config.yaml
num_attention_heads: 4
head_dim: 128
intermediate_size: 1536
vocab_size: 18023
norm_eps: 1e-06
init_std_o: 0.0
init_std_up: 0.0262
init_std_down: 0.0
lr_head: 0.00513
decay_shape: "sqrt"
final_lr_fraction: 0.0
batch_tokens: [32768, 65536, 131072]
MLP neurons of a small language model. Each row is named by its layer, matrix (down: output weights) and neuron, and shows model dimensions 144-271. Each number is 128 + 32 x the weight over its row's rms, rounded and kept within 0 to 255.
After each neuron's rows, "fires before" lists the tokens most often just after its 100 highest values on Wikipedia text that the model never trained on.

L5.down416 [166  45 191 123 151  78  57 176 126 162 113  62  93 158 143 175  97 100 112  96 114 106 107 140  55 125  81 124 189 120 157 160 154 140 156 142 148 117 151 111 115 116 133 145 152 113 127 180 134 137  84 139 160 144 124 153 119 104  78 118 124 145  72 114 152  80  87 126 133 144 159 152 129  77 104 103 135 125  99 128 143 116 137  92 166  10 184  96 162 140 145 110 136  52 130 116 158 171 132  57 146 109 102 131 123 142 160 179  86 159 122 117 146 133 133 141  84 128 146 151 142  99 154 153 145 125 185 128]
fires before: "6", "3", "4", "7", "5", "2"

L4.down309 [163 153 165 100 168 108 151 178 115 105 134 135 139 127  92 156 135 167 177 181  74 141 136 181 136 169 113 105  60 120 121 148  86  97  87 139 103 163 121  57  95 131 113 100 130 129 209 140 154 136 150  86 155  89 162 134 137  40 155  90 144 194 116 128 118 175 145 131 118 155 143  52 175  54 143 141 161  83 137 135 143 108 166 121 110 142 132 176 127 133 203 136 100 130 120 118  84 166 181 140  75 118 146 134 127  96 155 109 193  97 140 125 151 177 165 155 159 159 139 123  97 105 141 139 135 127 121 117]
fires before: " ", " |", "3"

L5.down1526 [128 103 101 168 133 163 182 132 111 135 120  91 146 170 126  59 144 172 124 160 122 155 121 177 167 110 105 152  85  94 119 173  84 109 115 132 133 166 175 117 123 169  90 104 113 190 127 100 178 117 100 106  68 150  95 104 125 118 140 126 110  91 128  99 134 138 186 140 119 111 130 146 175 140  92 147 152  76 113 120 166 134 121 158 164 182 149 156  69 106 141 138  93  36  94 162 190  79 131 100 105  96 152 133 142 151 123 155 137  68 102 142 111 147 149 123 163 126 110 136 176 144 113  78 152 104 122  56]
fires before: "0", "1", "3", "2", "9"

L5.down1148 [ 82 121 155  80  80  94 154 119 138 153 142 121 152 139 179 113 123 150 164  90 108 145 131 187  97 136 140 130 142 166 154 129 145 101 107 152 145 163 158 153  99 148  98 172 158 105 183 157 148  79 146 175 167 136 139 138 133 163 144  96 103 101 125  94 165 118 139 157  74 138 140 145  32 122 121 163 122  50  76 107  82 105 148 211 155 106 195 168 108 165 153 201  98 135 119 127 120 121  88 165 146 167  50  82 131 189 156 145 113 128 128 144 186 104 117 138 153 193 138 124 132 108 100 118 152 108 111  80]
fires before: "7", "8", "6", "9", "5"

L4.down1494 [ 92 108 101 148 124 134 157 129 125  33 211 157 143 121 173 113 144  86 115 134 121 116  62 125 133 122 106 116 107 113 144 136 110 126 139 139 147 156 107 130  94  88 134 185 167 172 149 139 126 126 161 143  95 183 133 118 101  86 117 126 100 124 173  83  59 156  83 178 105  54  85 135 156 100 103 145  80  89  73 141 105 109 122 121  93 116 163  85 116  80 143 231  91 107 134 147 111 152 107 118 118 112 133 114 187 102 147  89 133 128  69 158  91 172 132  78 125  65 115  79 137 102 120 142 203 100 177 136]
fires before: " |", "-", " of", ":", " for"

L4.down187 [155 142 143 168 129 157 110  97 112  97 129 101 106 125 157 152 157 131 119 121  53 143 129 126 185 103  52 130  67 153 131 164 141  90 160 138 138 214 161 194 172 129  89 122 120 100 102 111 102  78 126 114 146 137  99 148  91 164 111 189 122 130  75 127 126 154 128 107 128  84 144 113 134  83 159 110  74 104 150 182  99 104 152 154 188  94 127  55 154 114  73 122 162 141 165 114  94 160 101  65  90 224 115  93  82  80 193  91 105  71 149  70  98 136  78 130 188 131 167 124 189 103 127 144  86  49  93 133]
fires before: "|", " |\n", ".", "|---|---|---|---|---|---|\n"

L5.down527 [131 148 132  98 136  89  97 136 176 102 160 144  91 111 173 162 182 100 179 144 166 194 165 123 120 141 134 116 114 117 188 118 102  98 108 109 119 124 179 136 112  99 166 110 110 199 143 113 116 174 120 151 205 113 132 145 135 157 125 163  83 111  96 207  91 109 205  97 153  81 142 177 146 156 132 134 140 115 120 104 142 134 118 157 189 203 201 145  48 123 156 123 155 142 125 128 165 142 152 102  84 117 151 166 135 163 120 139 101 129 105 101  83 130  86 115 126 103 102 126 143 110 159 162 108  77 125 147]
fires before: "3", "2", "1", "0", "4"

L5.down217 [143 135 162  99 102 214 120 107  81  98 141 159  94  85 101 174  90 172 101 145  93  91 131 108 130  95 126 109 158  98 105 187 107  97 153 177 104 148 118 129  99 120  62 154  85 115 157 147 148  71 135 151  80 103 150 172 185  96  77 177 124  89 115 165 103  88 217 146 122 135 119 155 101 139 120  81  86 107 126  45 104 160 148 143  87 174  94 163 136 185 150 138 192  51 124 170 156  91 129 108 135 167 125  96  74 116 107 126  82 135  93 164 135 164 122 132 129 181 144 154 161 116 149 149 149 109 129  88]
fires before: " |", ".", " |\n", "–", ",", " by"

L4.down68 [165 103 167 115 100 180  68 108  97 109 198  97 101  27 152 129 108 139  89 174  91 140  88 175 189  72 147 109 118 113  90  97 148 134 125 147  72  86 112 127  79 205 125 128 142 149 109 151 123 115 197 136 121 117 121 101 156  97  86 106 161 164 105 134  85 167 123  98 169 112 104 219 149 123  57  91  55 119 131 103 159 119 113 129 146 171 125 172 180 106  96 140 142 180 166 150 173 128 117 127  98 102  93 168 141 189 134  94 128 107  77 148 123 135 137 135 186 107 111  98  86 127 141  93 108 117 121 165]
fires before: " |", " –", " (", " by", ":"

L4.down1510 [100 152 107 198 116 134  95 192 115 118  98 149 151  89  92 119  93 101  89  67 121 148  99 136 115  85 104 129 114  99 114  82 162 135 156 157 102  90 183 118 107 167  99  58 146 111 117 131 151 103 106 151 116 127 151 155 148 139 146 108 128 155  91  97 104 175  87 129 118 104 103 159 170 106 125 189 125  72 175 131  64 109 150 123 121 155 114 151 131  55 168  68 152 145  98 128 112 138 136 154 156 129 182  94 151 176  83 120 103 168 154  50 125 157 140 183  87 183  80  92 147 142 168 169 133 106 123 183]
fires before: " ", " |", "1", ";"

L5.down901 [ 61 110  91 158  74 101 111 121 163 141 141 109 133 130  85 117 131  85 194 165 121 147 115 134 114 119  92 126 112 134 166 202  85  68  78 156 119 106 121 151 141 166 103 105 131 119 124 120 148 129 137  63 202 139 110 117 145 157 101 159 108 110 155 122 158 131 153 165 136  85  61 176 156 107 155 183 136 176 126 153 122 140 126 112 136  97 105 116  75 109 147 133  52  69 113 188 150 149 138 188 178 135 129 143  75 123  93 106 132  91 132 136 154 173 146 144 149 108 115 119 135 192 134 178 143 106 194  91]
fires before: "0", "1", "2", "3"

L5.down923 [150  83 101 124 151 132 143 124 101  95 168 129 130 146 128 105 142  48 128  96 129 202  91 102 148 134 178 164  92 163 157 116 109 157  86 114 128 230 137  97  76 150 119 157 121 171 150  84  71 174 140  88 105 127  87 132  95  90 154 129 140  97  87 164  94 113 116 163  95 132 128 125 151 119 133 107 166 154 137  93 141 121 135  94  98  87 117  79 129  75 133 200 119 201 179 181  46 152 110  84  89 175 136 111 178 150 163  80 146  95 122 101 115 109 118 143 149 143  93 116 135 109 157 173  81 113 103 113]
fires before: "|", "7", "8", "9", "6"

L4.down547 [200 110 130 131 121 154 103 187 145  85 135 149 138 135 115 176 164 127 106 111 136 184  56 202 145 110  77 142 136 133  82 167 139 100  82 165 144 123 108 203 102 198 116 145  73 160  79 143  80 142 133 143 139 132 142 149  99 147  81  85 137  88 130 182 164  72 162 122 121 124 100 119 138 148 184 135 125 131 173 119 101 110 166 110 105 149 109 141 121  86  84 130 154 107 128 123 216 120 169 123 120 113 106 102 169 145 111 157 140 149 175  72 155 115 167  83 129 128 148 122 125 118 137 115 126  61 156 137]
fires before: " |", ";", "1", " ==\n"

L5.down1289 [141 188 198 144  85 111 113 100 144  96 134 139 136 119 135 192 159  99 127  85 151 124 125 146 113 147 133 177  95 112 165 139  76 120  99 118 105 158 169 125 124 120  68 120 181 145  91 120 145 135 133  79 133 109 165 110 136 123 120 129 146 148 162 173  80 103 130 146 156 148 128 124  91 105  90 109  30 136 142 151 134 155  81 117 139 110 144 110 188 177 118 147 142 102 116 165 114 164 124 137 195 162 115 108 177 138  95 118 129  72  87 120 178 150 107 101 149 115 109 144 151 162 149 174 125 120 142  87]
fires before: "0", "1", "2"

L5.down1436 [162 129  98 145 100  46 114  65  87  99 103 128 173 137 113 100 170 212 148 121 234 154 138 175 140 133 115 109 105 153 185 153 116 102 101  90 100 161 159 150 120 132 133  55  85 113 110  55 147 134 184 117 127 153  67 103 129 122  67 126 167 150 215  42 152 101 121 146  53 202  89 115 129  90  92 140 139 155 171 163  80 145 119 103 147  91 168 188  53 227 140 149 112 135 135  99 111 152 134 127  99 153 126 171 217  81 116 130  93 127 130 155 119 142 135 122  74 184 136 110 149 179 131 160 128  21  75  81]
fires before: " the", "0", "1", "2"

L4.down791 [128  88 138 146 120  70 161 153  80 166 149 143 159 157 102 129 115 117 137 115 142  90 154 139 150  84  85 151 104 110 175 107 106 116 172 231 152 149 117 136 139 118 132  70 117 112 110 117 119  86 168 116 161  84 160 118 132 129 124  94 183 120 130  59 138 103 134  92 131 156 177 152 134 161 162  82 156  99 120 149 168  81 120 108 154 151 125  69 143  60 156 137 130 143 124  85 123 132 182 117 136 114 140 115  90 126  81 120 121 125  75 107 160 138 134  75 142 198 127 149  59 115 121 136 124 160 118 111]
fires before: "-", "–", "\n", ")", ".", ")\n"

L4.down713 [170 168 115 113  98 133  94 196 155 151 100 153 108 164 170 145 165 156 120 155 186 128 134 169 121 115 119 112 101 126 137 128 111  81  98 143 117 144 159  59 113 102 114 104  71 150 132  65 131 139 162  71 132 114  96 143 116  90 114 207 114 139 105  94 113 141  97 148 129  63 135  81 155  99  89 158 154 102 161 120  85 154 157 148  89 115  99 137 117 135  77 125 101 122 177 142 128 161 115 157  62  94 117 159 120  45 130 171 147 101 123 125 193 110 180 144  93 200 115 116 134  73  74 166 122 153 198 135]
fires before: " |", ".", " |\n", "0", " for", " yards"

L4.down52 [ 87 137  99 114  88  89  98  81  88 136 158  83 140 109 101  93  98  87 144 140 142 124 128 138 125 166  97 111 147 114 127 126  57 155  85 168 132 135 146 148 114 121 145  71 161 137  95 129 148 123 143 133 124 147 104 125 124 101 124  88  99 121 181  68 114 118 160 101 183 138  88 100 150 131 161 150 164 141 121 159 101 148 100 109  89 104 132  67 116 146 118 177  83  52 158 148  94 143 127  84  69  92 142 141 136 172 140 187 143 106 165 107 136 134 134 157 134 132 116 176 147 149 131 142 135  74 158 134]
fires before: "0", "1", " (", "2", " |", "."

L5.down525 [ 97 170 110  58 134 131 131  88 114 167 156 120 203 145  98 110 158 158 126 151 182  98 163 142 116 132 155 111 103 185 123 166 149  77 116 176 130  78 157 193 140 138 132 103 152 139 134 110 141 109 154 118 138  85  97 144 123  99  99 140  87 112 100 165 160 124 139 124 176 154 180  64 171 178  84 117 138 132 146 172 100 161 152 174  92 128 136 128 119 146 172 120 124 136 122 157  88 176  86 110 210 136  61 127 145 125 103 127 165 136 154  98 130 145  77 142  93 136 114 120 100 158 167 139  76 126 105 121]
fires before: " to", " on"

L4.down733 [107 149  75 125 116 134  91 177 154 165 168 124 119 122  90 156 120 119 132 129 139 166 152 109 101 114  75 103 129 195 158 141 167 104 116 110 103 102 115 128 105 136 132 105 120 120 148 148  94 193 157 145 148 154 102 154 172 125 180 134  88  72  81 147 136 126 104 146  70 107 162 144 123 105  54 138 162  70 186 107 159 136  83 146 107  88 169  52 152 130 134 130 101 118  98  70 113 131 127 205 113 139 132 137 101 175 161 111 143 105 124  98 174  97 126 133 125 121 117  87 184 153 152 167 116 163 107  70]
fires before: " |", "|", "0", " ", ";", "."

L4.down681 [105 142 192 167 138 119 115 161 110 176 139 116 125 153 127 122 115  97 155 187 129 109  91  61 119 159 141 187 135 114  87  36 161 175  93 191 106 150  85  32  55 121  56 152 138 100 128 116  97  85 120 131  86 140 135 137 149 118 171 144 117  51 143 177  89 116 143  80 129 149 170 124 178  94 161 113 235 156 131  53 124 145 143 145 159 109 141  73 107 142 127 134 132 142 105 135 138 113 117 147  66 150 188 153 125 100 151 120 128 141 150 127 133 111 177 129 116 131 211 122 152 125 107 196  67 128 115 145]
fires before: " ", ",", " of"

L4.down1357 [ 79 103 119 117 141 128 152 170 156 138 145 143 182 120 179 204 127 132 131 141 142  94 100 130 131 123 121 152  97 157  79  97 153 157 141 150 130 100 121 107 151 131 160  77 142 103 146 125 105 129 118 119 184 186 135  95 159 150 109 136  88 127 151  95  60 118 125 138 175 153 112 171 136  91 118 116 151 176 163 137 115 142 129  83 136 145 120 105 137 148 181 178 174 139 102 117 155 142  42 107 173 108 139 112  96 151 101 169 108 110 150 115 164 163 123 125 157  35 165 171  91 120 123 220  95  92 116  72]
fires before: "0", "7", "5", "1", "6", "4"

L4.down949 [128 144 170  80  83 165 103  89 175 142  89 117 187 118  95 109 116 104 160 167 130  96 121 131 150 134 119 108 148 103 139 108 127  46 112 192 141  48 108  94 126  93  87 158 155 116 111 125 126 102 124  68  80 138 143 145 117 123 106 104 114  98 188 130 114 105 124 151 182 169 165 147 174  86 144  55 122 195 118  71  82 122 157 155  68 128 143 133 161 111  95 137 120  84 129 136 121 154 109 163  95 133 101 159 136 137 160 113 120  95 111 154 141 117 148 144 125  84 140 109 115 162 126 110 200 129 133 131]
fires before: " |\n", "–", "|", " |", ".", " |\n\n"

L5.down103 [134  61 160 121 149 140 129 172 114 181 160 131 148 119 110 121 105 109 176 167 134 106 153 114 122 167  96 125  94 125 102 158 157  81  93 155 148 129 161 117 117 112 169 147 138 104 124 181 113 163  99 154 202 170 154 132 189 154 106  74 161 170 130 147 100 139 160 157 110 146 112 149 156 167 141 197 134 179 154 166 133 201 150 162  75 126  69 133 143 121  75 106 109 105  62 139 131 109 139 108 143 173  81 153 182 157 131  84 107  81  86 195 153  97 145 209 187 138 153  63 138 175 203 132 124 158 161 152]
fires before: "8", "7", "9", "10", "2", "1"

L5.down1159 [108 116 162 130  69  94 133 221  95 109 135 102 182 144 126 174 143 142  97 142 129  78 116  58 141 157 138 101 137 149 101 121 123 134  62 130 106  92 181 136 113 106 112 134 103 145 120 129 157 124 172  69 144 158 120 111 154 103  91 160 122 102 107 141  89  89  70  94 216 238 104 165 152 102 213  68 227  78 114 117 141 125 131 119 124 146 136  69 145 154 178 136 132 139 178 174 126 131 184 191 154 108 129 151 135 107  88 154 119 116 115 158 138  81 132 145 205 100 118 157 164 104 106 132  95  92 148 179]
fires before: " "

L4.down360 [143  80  93 171 128  81 118 151  91  82  71 160 198 115 102 111 132 198 129  98 105 154  98 146 114  98 123  85 211 147 117  90 165 150 152  83 154 134 155 136 118 175 111 124 167 108 163 122 161 161 130 121 140  91 167 144 124  76 142  90 171  32 155 123 134 149 161 111 195 225 113 152 111 189 124 144 125 100 122 124 107 109 209 106  60  82 115  79 160 113 110 161  99 158 137 143  65  91 137 170  94 115 146 135  70 100 128  79 126 104 124 142 159  87 133 112 128  90 118 141 212 160 140 118 150  54 156 100]
fires before: " |", " ", "-", " of", ":"

L4.down554 [129 112 162 115 129 192 137 135 161 142 130 150 154 128 122 166 102  98 142 126 136 152 151 163 133  57 219  65 154 141 174 129  89 118 108 150 117 130 125 113 146  63 156  92 120 195 180 122  92 138  94 135  51  62  91 118 105 134 117  99 130 107  80 110 144  82  89  69 111 161 121 145 128 129 131 139  92 125 104 107 134  87 139 133 124 113 188 115 138 180 131 119 149 148 126 173 139 138 117 138 149  99 102 112 111 117  96 208 121 172 170  98 182 142 124 121 114 105 138 105  63 150 147 148 178  52 142 102]
fires before: " |", ".", " ", " L", "3"

L5.down716 [154 173 138  79  71 148 128  78 111 123 143 131 137  93 106 130 113 123 153 127 154 150 141 132 131  93 114 138 161  97 163  73 104  87 120 166 118  73 130 134 104  64 129 145 204 128 162 129 139 148 144 146 159 161  89 136 131 166 161  72 133 112  76 149 143 145 134 119 114 157 116 117 172 163 206 102 207  95 187 171 148 150  77 139 120 124 142 177 116 111 166 149 122  91 134 107 121 117 168  71  75  99  83 114 137 128  84 132  77  75 144 114 137 163 159  76 110 125 107 208 100 149 166  84  89 131 143 133]
fires before: " with", " the", " to", " that", " it"

L5.down964 [114 153 102 142  92  89 105 138 110 140  62 109 133 124 185 119 168 149 100 136 151 101 135 137 126 101 102 137 131 136  84 131  78 105 160 179 120 123  96 118 155 141 127 140 111 142 149 150 134  83 218 143 171  43  97 142 113 163 162 105 170 105 119 143 140 149 193 129  60 107 130 110  96 138 107  99 139  53 113  95 160 100 117 159 182 147 108 177 120 106 157 117 157 189 126 154 192 103 146  91 166 137 110  51 127 135  86 159  99 156 145 117 121 160 150 145 125 139 144 119  63 174 151 139 131 110 157 118]
fires before: " |", ")", "–"

L4.down1482 [ 96 165 156 110  81 127  85 135 100 140 149 112  97 106 101  55 133 145 141 104 123 128  80 163 144 119 160 113 111 127 135  99 107 128 154 149 125  91  72  70  90  69  95 167  99  89 105 119 120 106 119 159 145 151 145 189 109 122  80 104 127 125 153 125 144 115 122 127 132 116 187 112 120 114 154 112 100 147 140 184  59  90 185  83 108 116 129  87 101  57 172 198  66  78  62 175 141 179 151 170 115 142  99 129 147 146 134 125 139 135 113 117 146 154  47 134 160 117 137  87 167 137 125 132 145 162 104 154]
fires before: "3", "4", "2", "6", "5"

L5.down225 [167 171 117 127 118  89  89 171 119 120 170 111 161 129  91 111 106 102 135 186  94 146 131 140 164 143 144 176  90 145 185 180 149 121 106 175 149 155 124  84  91 116 151 138 151 174 140 108 142 137  96 133 120  71 151 151 145 122 139 118 118 178 124 152 166  90 130 128 158 170 188 168 105 103 131 150 175 141  83 119  91  99 108 123 115  71 168 167 135 113 129 144  80 167  93 170 108 146  76  77  88 154 107 136  44 147 107 136 135 115 115 176  59 132 114 155 137 111 156 111 134 172 149 175  75 100 122 119]
fires before: "6", "5", "2", "7", "12", "13"

L4.down1306 [147 131  96 117 133  80 148  86 142 133  68 167 117 120 118 119 147 136 107 152 134  89 137 129 180  86 172  99 139 154 174 157 116 171  98 146 162 153 169 165  89  97  63  70  78 138 171 165 121 156  98  81 146 132 132  60 108 174 139 111 167 146 163 193 134 149 135 129  91 165 117 135 165 107 150 104 147 141  80 116 147  77 137 179 112 155 109 125  89  86 146 123 160 103 154 129  64 101 164 153 132 105 136 120  98 108 133 135 132 159 164 143 129 176 174 121 152  73 148  36 184 104 136 160 136 105 106 128]
fires before: "|", " |", " |\n", " ", ".", "51"

L5.down927 [ 80 182 119 142 102 146 134 121  88 182 130 194 106 167 148 123 129 159 136  76 154 162 163 111 118 163  81 118 133 152 114 140 131  98 116  74  80 140 108 157 195  87 127 117 159 150 121 171 178 101 119 117 121  68 111 110 126 116 115 121 115 112 118 132 164  94 132  74 156  97 114 114 118  82 118 127  95 124 163 145 129 136 123 140 109 126 168 133  96 110 145 137  84 110 105 126 147 128 163 156 102  81  70 156 167 225 111  78 169 112 129 116 129  90 120 106 158 155 120 138 107 126 129 146 182 153 113 178]
fires before: " ", "01", " Ret"

L5.down342 [136 115 111 127 118 123 198 162 140 146 147  74 128  70 111 112 141 183 155  85 177 164 146 129 138 125 145 183 117 101 184 168 101 132  73  85 118  93 177  97 122 125 110 155 153 142 119 128  99 109 168 159 112 148 139 121 123 129  79 161 123 128 104 144 140  10 137  78  95 130  98  88 137  43 178 103 110  97 132  98 142 132 154  95 128 100 141 105 209 184 114 128 105  87 180 152 120 171  65 143  97 131 133  93 142 154 147 150  95 103 118  66 114  94 132 162  99  93  76 115 132 122 110  99 107 168 138 146]
fires before: "2", "0", "1", "."

L5.down245 [191 129 150 114 132 154 116 141  28 131 144  87 166 137 154 177 199 119 129 137 139 145  93 132 162 151 122 171  95 177 149 115 155 102 171 100 106 143 105 148  95 135 126 109 101 127 157 176 113 112 123  85  88 128 142 140 185 116 119 109 108 140 100 106 121 135  96 170 172 108 130 177 142  70 118  86 106 129 105 148  93 144 151 114 137  53  77 162 127 143 108 145  71  77 151 147 129 148 111  99 154 123 101 130 123  94 110 186 155 120  96  86 175 126 117  52 144  79 120 138 123  90 149  82 100  72 175 104]
fires before: " by", " in", " to", ","

L4.down666 [ 83  88 154 140 108 198 121 185 112 206 104 173  97 115 144 174  59 101 192 150 132  95 134 154 150 129 207 122  90 104 130 164 146 137  56 108 117  75 161 120  98 195  82 112  76 121 133 111 152  89  88  98 158 154 185 142  79 143 127 127 112  97  94  91 161 135 108 151 165 105  57 145  97 109 148  89 158 104 108 179 125 103 178 150 108  77 135 106  88 131  99 173 142 123 168 117 101  70 145 106 153  91 119 151 116  79 130 113 151 145  98 182 142 129 184 145 127 121 106  73 143 111  76 118 129 107 100 103]
fires before: ",", " of", " the", " in", ".\n\n", "ics"

L5.down370 [127  86 182 126  95 155  91 114 134 114 131 122 124 176 102 171 144 119 125 105 134  67 106 148 151 127 118 128  94 104 167 102 111 158  64 192  72 103 151 113  85 131 137 141 132 175 147 132 170 176 167 118 170 143 101 116  80 120 148 119 140  84  90 129 143 142 166 161  90  71 108 147 114 129 140 112 146 124 158 145 147 102  85 134  81 135 171 109 135 130 117 103 162 164 115 120 142 156 150  80 163  84  69  88  50 141 161 101 158  92 163 136 106 172 166  96 116 140 167  87  50 206 155 149 171 130 113 161]
fires before: ",", " he", " in"

L4.down320 [146 102 106 133 140 109 175 143 107 118 183  50 115 125 125 129 102 121 127 130 154 145 132 204 154 145  77  97 155 112  85 133 177 161 129 111 185 163 156 157 163 135  99 153 119  97 134 153 191  90 179 138 128  91 120 137  96  74 113 147 146 148 173 138  74 117 133 147 167 141 106  83 169  84 149 145 180 156 101 120  60 169 105 125 120 111 121 122 103 176 140 194 142 108 154 169  47 140 150  83 121 120 114 138  83 192 156 125 114 131 128 166  97 108 127 134 106 130 190 177 110 198 158 101 130 111 119 150]
fires before: " ", "n", " to", " Draft"

L4.down106 [151 131 158 146 131 136 145 126  69 139 157 127 125 156  69 168 149 157 105 120 146 143 126  79 111 145 107 121 122 141 127 173 103 100 101 193 163  38  86  90 148 166 166 183 167  99 147  95 136 138 118 152 128 126 130 105 141 134 141 136 129  96  92 131 175 100 173 126  86 129 163 124 173  87 127 117 158 167 174 122 105 201 155 148 149 139 160 152 106 122  70 193 115 107 118 131 117 156 106 140 137 138 165  83 151 167 163 132 177 168 104 125 186 116 146 125 101  56 104 169  99  74 188 140 144 130 144 132]
fires before: " to", " with", " as", ","

L5.down1529 [158 132 129 127 178 151 109 115 130 123  83 100  95 121 214 108  79 129  92  70 144 121 109 135 128 100 138 104 117 151 151 136 136 171 103 116  93  94 159 113 143 153  96 111 158 124  83 110  96 137 107 125 125 175 127 162  47  88 141  97 107 128 140 155 115 153  86 129 164 121 139  87 140 167 128 130 143  92 182 145 162 132  67 117 152 134 125 147 108 156 174 212  81 111 146 114  83 106 108 148 183 122 150 128 135 127 144 134 108 117 131 139 126 105 151 117  89  81 102  63 166 131 109 117  72 192 147 144]
fires before: " "

L5.down1066 [126 179 148 123 132 109  87  94  83 106 107 115 106 118 167  52 123 125 143 188 170 118 128 140 174 152 135 152 124 103 112  87 175 112 135  91 132 160 101 110  92  79  98 164 177  99  98 178 161 115 171 126  76 164  82 135  88 111 177  74 101 169 140 134 154  88 167 117 139 145 145 125 142 169 110 113 163  37 132 102 184 122 192 140 128 110 173 164 106 112 162 188 106 161 176 112 162 120 182 143 134  95 135 151  91  87 174 108 164 163 180 103 118 153 119 103 129 113 116 158  67 110 168 140  85  94 172 123]
fires before: " in", " on", " by", ":", ",", " out"

L5.down1257 [128 187 200  97 176 101 113 104 138 146 181 138 139 110 120 128 173 172 117 141 133 109 173 109 125 146 188 151 122 173 112 121 130  66  96 111 167 126  59 111 120 104 108 155 161 119  94 143 137 128 118 142  95 115 146  96  98  89 154 147  90 102 108  65 121 135 127 103 113 172 190 131 151 113 133 105  81  55 217 190 128 116 170 147 155 154 148 139 155 159  93 136 148 124 152 102  74 171 165 123 150 131 140 113 130 196 114 120  91 146  78 129 144 122 124 160 130 152 150 115 130 133 111  82 100 130 151 118]
fires before: " ", ","

L5.down1360 [ 91 108 147 161 128  97  67 150 156 164 123 167  94  77 175 100 152 135 148 153 100  87 161  86 108 168  87  74 152 159  95  62  92 128 143 136 190 126 160 143 120 116 169 155 139 100 149 111 138 181 154 106 161 145 158 182 102 139 108 124 116 125 114 126  80 130 124 143 132 106 132 133  65 142  90 150  57 153 115 101 109 113 133 164  89 158  80 198 157 159 126 154 112 192 125  84 141 229 173 154 204  93 121 149 102 131 152 118 117  72 136 122 163 145  93 134 126 125 126 153  95 136 146  86 103 167 137 135]
fires before: " |\n", " |", " |\n\n", "200", "2"

L4.down676 [126 102 128 135 163 131 176  60  89  89  99  63 121 181 105 149 108 113 118 110 106 141 159 169 120 150 164 193 125 125 139 131 130  84 100  97 157  86 181 113 125 128 139  64  99 114 139 124 163 130  89 153 184 182 191 117  79 141 141 110 157  46 191 134 107 147  58 107 167 119 105  99 168 110  93 151  55 129 108 139 133 105 106  98 117 125 146 153 140 150 109 129 103 183 107 127 164 137 124  98 137 144 138 132 143 183 112  93  69  80 113 150 163 165 109 125 124 138 165 127 171  96 116 122 128 135 197 133]
fires before: "2", "1", "3", ":", " Division", " |"

L4.down299 [194 114 133 130 115 113 147 136 138 137 110  59 140 164 123 140  85 113 123 131  82 158 128 151 137 105 113 134 186  54 115 110 171 170  73 144 136 116 161 103 101 161 116  74  93  36 142 143 130 108 129 153 109 192 105 139 109 141 136 186 171 129 139 140 175 138 105 118 135 123 164 147 196 186 118 174 194 124 155 126 152  96 125 156 105 124 121 109 107  76 134  76 109 162 120 136 121  94 109 103 148  51 110 121 138 155 178  77  88 137  97 157 142 131 127 144 129 151 131 102 110  91  86 143  95 193 124 154]
fires before: "5", "3", "6", "4", "7", "8"

L5.down1046 [133 127 138 151 160 132  98 140 127 124 140 109 112 160 130 159 141 134 110 146 135 137 222 125 121 112  92 114 175 123 152 120 126 151  75 119 116 121 172 125  79 143 148 151 138 166 132  71 112 120 172 118 160 150  84  96  91 171 113 114 100 123 132 150 185 163 135  95 140 132 120 120 129 119 125 132 125  71  75  41 106 122  89 154 168 137 137  99 148  92 118  97 109  85  94 133 131 126 201 138 174 184 130  97 123 126 146  99 217 147 178 116 171 141 132 149 153 102 124 131 118 149 131  77 143 190 133 160]
fires before: " ", " |\n"

L5.down1069 [103 137  90 143 202 131 120 137  78 123 132 116 117 176 182 147 104 111 155  88 126 158 143 148 135 136 142 104 142  88  85 184 171 114  73 166 192 217 115 128 176  81  58 160 163 127 140  82 140 165  97 116  94 149 131 131 164 104 143 183  92 122 145 100 193 133 124 165  92 131 192  97 183 175 197 170 122 126 174 129  55 115 117  65 135 115 140 130 101 196 179 127 117 141 124 106  82 149 131  87  86 131 125 123 137 103 121 119 117 126 193 138 119 153 115 147  89 176  70 148 130 145 113 148  73 130 131  79]
fires before: ",", " as", " the"